Weights of a small transformer language model: 24.4M parameters, rotary positions.
MLP neurons of a small language model. Each row is named by its layer, matrix (down: output weights) and neuron, and shows model dimensions 80-207. Each number is 128 + 32 x the weight over its row's rms, rounded and kept within 0 to 255. Numbers have three digits each.
Before each neuron's rows, "raises" lists the tokens whose logits its output raises most directly, leaving later layers aside.

raises: "adu", "ous", "house", "imum", "room"
L6.down1044:112143133150184109057135186122126114133194164161123120087128117187139167157114148108114107153068137146162127104097126136162186095143090177184085092123142122173137111052183078150158117125086119090121191164150116136170126116081121131062109132101063097075082072081062145100109163141125074149119059088170139126157114120098119093125140166136163117078114069108131105077118178157082188122169

raises: "ations.", "ations", "ation,", "ation of the", " been"
L6.down570:152103125105171082141159120087125107125115162074155149088117173178106116101112088148131102177114167134104156105115138133056113169130137138129105131090139134098072075117108138135130124169094104075194088207118107150154134131175128201108146180141124139126126078076018061104126138081126133173091128048158125031109113117079132112188126074063124198127131100128127114101077140132129137108190

raises: "ra", "right", "b", "ble", "book"
L5.down355:143154169151175164127126071073164113083189151152124114105151144157122089112081115171140107169166120106112071091177132111122155122150133158107121152095115069147164139141124159059172113116130179135117113150139133136153087184093132121061117079158152084134179132075085160222034125103140154083094130112150036148119163151190112039163176134155109099212144160108173117119189149128059088106125

raises: "'t", " how", " him to", " their", " that the"
L7.down1445:187132116132109120114134144152088076121091081126079086117126134145139105132118087118134102098105124103156118139158196149100138097117137193107104087151177171142123129111128126147111171091119088141104161081124129178110111084090132114134136148130157147054117130111124089124145071181113100143066148172187094090118150111126111118113120160167163142149180161121136141080131159124133076133128

raises: "r", "erick", "ew", "er", "g"
L6.down186:167133155130072142148087120105142142105119125097124121161171065233084081130118127092117089107135064132135129151126120210140108165084079189143131169140110145119081145163099071121102089142110093091156116174112073140139119145065142138124123167133121123126125166120163131135138159178137116130102124094147170173115160138197129101110135112067109093109137135152132144200089120124105116142083

raises: "ony", "ful", "less", "rial", "onald"
L5.down52:151095119185134099099159117091137120102092127119087098124134046168193153106182160110137112073129121112144076131175159153142104105145150091128110113137130167195109159088138152089159149131138115063110091137120125125158132135139134165185100147136125128117083145130110118082134113133113043046105121168125145078110130113145125123195068174079136116079213144084090104122115144107139118125113

raises: "ients", " countries", "amples", "andidates", "stitutions"
L6.down1470:106109107144119036100149155160146182094122110134165087115105082158106143146140093129078175164136117120113114126138164079177121142090127128152138151176148141041091178179162122121161154181162168125068070115167092153130113169113131077107158110135122114117150158144185128136070054152182091102110144099092152145089129140120120099166165112132125106145106117165097072077105092198107170143111

raises: "hem", "- • Summer (DST):", "cle", "ca", "hew"
L7.down127:099161138080122091113100147078179109194061195081125092113157102164147156079102161081149091152114118132068112091164155118140180118121131137131122140096066134140122168103155136109157134165115129116164169126142128128130162093107123164166152120205102061162096158105169118111130092096092094120216095101110125129146104167129046077133091114187159173114162093148141159131111129102198154097069

raises: " between", " between the", " with the", "board", "tern"
L2.down660:148123138174097087122115178175104117192130167149101136176143061112108147138116145165077116089150161143102092127108104139151087138077126119197110160096120122115143190176155150105115096154119103117158145089174106226153114094134117113089064142172107170099078117213091148183146172101102165110098109127119141131153103211133147126170113145162106124123125140168149157144156134125168166167151

raises: "- Country:", ") is a", ") is an", ") was an", "- • Summer (DST):"
L5.down907:118092101056171114166085147155169202142124141119136133144103132166127131157131138148090114098139109152110133101143097141123117149146154124147089127181122081089136110068147073144152164149045103109100112097085142164121127097143135126156070108122130173127079043121102162124204161080122179073147120137101147142107115186099156160175166130051143133130127135145099128089089149081155127108127

raises: "e", "e,", "es", "e.", "e |"
L2.down1058:150140102035087111074114152146149134176089085100127128147128118171126109162133159124153196141106141116154160096113115159144164082153129109173118166072173106144113115124171102134118112152134109164084114097152134121148173114132140075158150140080146115124102100140093140137147147108126106150172148166115113098173132086138139125173085145178080153150157137074161112163158112107077132119145

raises: "e", "e.", "e,", "ists", "e ("
L5.down1419:111130080127153146121137138163103100071105146140092130084170110182151151163093159150185104136085122107095134075137157153222123110122166149148163142101125080100092148088104137103147068185158126069055185170077085121169158129122119137099146147127164147190092122114172118076127128089140160124132061180128061149193138103139109122125094083085184080151143131122122126139134082142065067074153

raises: "ner", "ham", " include", "ington", "hol"
L2.down434:148150080157151151081174107151096153142142136132177088111151127136083181143133138112096096127111094109204109138088182131103147175143086121140152111098123121085151136169130129137103166133109123145127182135142107110139110087098153094057127206125117111100106108093088142157115197107073157125170111138062121112123076081108130097149098114128128221164144067057097094133114113116141190123164

raises: "ons", "ables", "ones", "uments", "iers"
L7.down364:178137148133157155108146151084100114112117198114135100147127160120062141147148084163164067154061138114090180118129139132126140115156116138146164093139130070169118091208171102124136121131089141195114090088088165163091101154136107168168099123125135139100129133136115069078133145109111095143187143144104131124159162163111152128156158116132148197142111126140226117103144127151120144144131

raises: "ted", "ts", "tal", "ter", "ts."
L7.down522:105157160176180071091118144159125159119120161126135143166160135110164173135135109080140117090141094114169098117157152172101092138108174166170134127137153084153177126123117065101133164124104160184100114100132159126134127084129163136147142144176124146133090134103109157162136114077162134110138070156148125076132116130110164159089102107166160141161152120170114076117150071155105088123124

raises: "ches", "'", "che", "wer", "chestra"
L6.down749:112131164133139102163117141076079127130154104159123159118093142129150095135133135145117058225167103081125093150171150146160161116165167084129099207070161117179126050159149139138111115094154162119191225169135135071098160123112093174078113106127116125130172179094137165130169177127163168168131125173109110146120122106133149028163148140124112065170088120112144111118138097081142095080089

raises: "- R", "- •", "-", "- St", "- Comp"
L7.down950:137116073161155107152120076156123105089189170147058125122103099138134146140132036071186104079123106096156136075174168156167116107136113072163103076045116026078115079100099127159131153191133167162166084138095125180136151169113138116123114165152124126174076116194136116180070081125109116091154132098137123147168090147112119104133187082112147151100075130218190152184115127205125189083188

raises: "rick", "ards", "land", "bles", "load"
L7.down1388:105130166110142119174136099179137196117139129159109144109142119112139091077097153173098157215110125152090143072091138117097115101114077115111137170200163109097147128140149126148158121116131167223123111133115104123166104135167068111158093154078179095121194135180130120110192143124223169097157129075109067188113218096182127103174118159090113097101164135081101122113149110132161102129154

raises: "ation", "ational", "ations", "ing", "ation,"
L7.down320:081133141118171128090147117105122104115119162122107148122109095120111045136118095178034097106111156107161174134141151088066129138194141119095108125171165139129155114126122144186112109108174196106148135124076197122154097146144135099115122174084051137143193142108125133106160166129156102145113173113149177142149143126109161096140107054209150159118097147108144105116100086133112146108191

raises: "ia", "ia,", "if", "ie", "ia."
L7.down854:112171120137209052134120151153135153166100112169099137125056150095089150118127116139113073100112114081130166166145162180142176129074109108070144123127153111200126172112130173176127148099175179059143120105076125148106126121147149138136100123153087146221138129099079180131183123101133091150151120111116113127171153102156143124164100089111108085145076126102115147128117078077160139059127

raises: "light", "y", "ken", "man", "ter"
L7.down205:095093107130157148053116090168161180162129121143111125122153123120108135070079139107102136127173150101137138157124117090158096147153129092113146169159095120170128114099096133137092167116079127116135159119117139155159143140133156067140106150096217119121175142144165158145129167117103083096124126119138161143092126194079131082133183180114211133095182075109132110123161111149092141052149

raises: "le", "les", "le.", "gy", "able to"
L5.down728:080097076116181161177133152173130129141144159169148105122151100133138141199148143132071090167197104128130063088118124099152138115133096111118116137140126101176098116081156125211149141087089182136162149138085133136107102112114136140166147059096192174188101140091157183133091136077147084140126146154145105174130075166130106082053184120146098144134141134174107113116155137143148166121145

raises: " Union", " Party", " Front", " Army", " League"
L7.down936:133090134097122146152098130084062094130042149138111159116134087160121145135160134130093057189110172131107158035068113203128138129122153109140141112044123151148161121107087114107158115141134139139101109151125071185153190162155110108089147106144130156134214151136160124186186120116178162101122197046071134135128126157166149093136107183079127120137102121103165121121085155123153077048079

raises: " singles", " to play", " playing", " wins", "play"
L5.down596:164133081106149171128160107141141110073103087124058144138186159130097137128119130121134156101179124137126198134173124133138113128129136126153097149100114123145200075081142091084097134149109222177148095100089122130194101100117123177144162101067089188137131132126135166023122120154156140147154122197107135100170109172127107170105125145153085170085058179110128173110117106113167097121105

raises: "ter", "ley", "way", "by", "ow"
L7.down128:089084095165159160170148144153113093142167139109153091107166067075073123115081119144105145101116160083141153133093173120157202139179112150153108151094108148151122152144131143144101177125075136132188140121143078157087111157087151102172215096110143187132083112142117153204114167136136148067130113194149091104111152133080117177174158134084147150181115101052152125141136088126152120109151

raises: "ate", "ate.", " General", " of", " general"
L7.down1345:129134139121135136152099137095123147126136111097121084161067207125076139147102091167099137139061099154132072197160161189145064096132185124105161097115124148079137108087113100125120204090098167159120128157105151075136110132137140143179124122154203149125136119140094123093133148136096163105093142139138154124132150144115114129132140177137142117108147162137131111069100164134205139179108

raises: "ider", "ays", "ero", "ors", "ours"
L5.down144:110130081134144137107175169118148188131095139068176074144149165151094120123108115140192213141099131178125170107149139113132117110145166098177159150141093111118076148100140159103128154114104105125180072140117144127111150078140137112179090124138126128175186125154151084098136206132175126177130164149155154098086090124141132140070146191115141145183127089101126162096177051142150072127099

raises: "ing from", "ed from the", "ed from", "ing on", "ing with"
L7.down1194:139152051075093146156134090139108103158148139139145082122092150107108145131108172130141096076197111149155127071124094122144071137160142136198133111206120085195130131111127110116151125145096163135058171163125119160118118151131135133111106162138107118187134117159118142150106138163149093151104087106174158094127122143115141123190122093176109115122137123111159147127157139089134110104181

raises: "ev", "ov", "i", "ović", "esc"
L7.down890:150161102134120095129098127137165136109124113109078130119095181172118064218093113128098168059183092198096144185064121156083190111101123107155095120123098111092034111172151118112162110126058121127163092183162108158120165116186097135120154161115120189154106125158136125105097152140075089115132072123079118081121141133101125115091118157145152122166158125174135119171112101126152051122160

raises: "ten", "rib", "ty", "hew", "ype"
L7.down850:171149115153131089092148116116094196106145157138111179104120113132137128087055191073121141097061172111156150156138118097182179108160134089156122137160116117162125134093151150094121093140121080149157167101108119146168152118111074152144130141129193098127104150147158162114117197133152117144120080107079170090159050172116089103165163170110124131129163126097137054117119102150158101127169

raises: "The", "American", "St", "S", "Or"
L7.down1258:065122158131165147126172117102174137180132120132111188192124112144162087118097172171104123102146131156179111173165105120143112108152087161098129137095115071191144144144155138132235102054200119098132103135151149065128149149154173185141105131110186107124105120185106161124074166178106100176150172138225136114091088131162091163170169118140101179078180145107134052070133126163163153106132

raises: "t", "t.", "ère", "y and", "while"
L6.down665:177123213089087111163154183102122116115112098107116093154168149105139154193147122111139130106081118168108165157095146128166166075109053117108164126134146108161142125120162116106132073155175141072202076160109142139101164109069144082107111130165163152117107158103062090150092132101196166161128145139114113129140106140172121138136091113147146119153130175126118123113158130137087093076164

raises: ") is a", "- M", ") is an", "- A", ") was a"
L2.down174:065099114163152123224148143127123131111163171089065153164096133107140114116132086058137139153128069112139110033104115133127173148191111086190101093077160087113135100092093182150148125127114093169123149096024091091194080126088172125126104171130106096111093080161148144145138124156107133040152149140113128122149106145113136099140161130122145140142138107167168162189137139144134166149181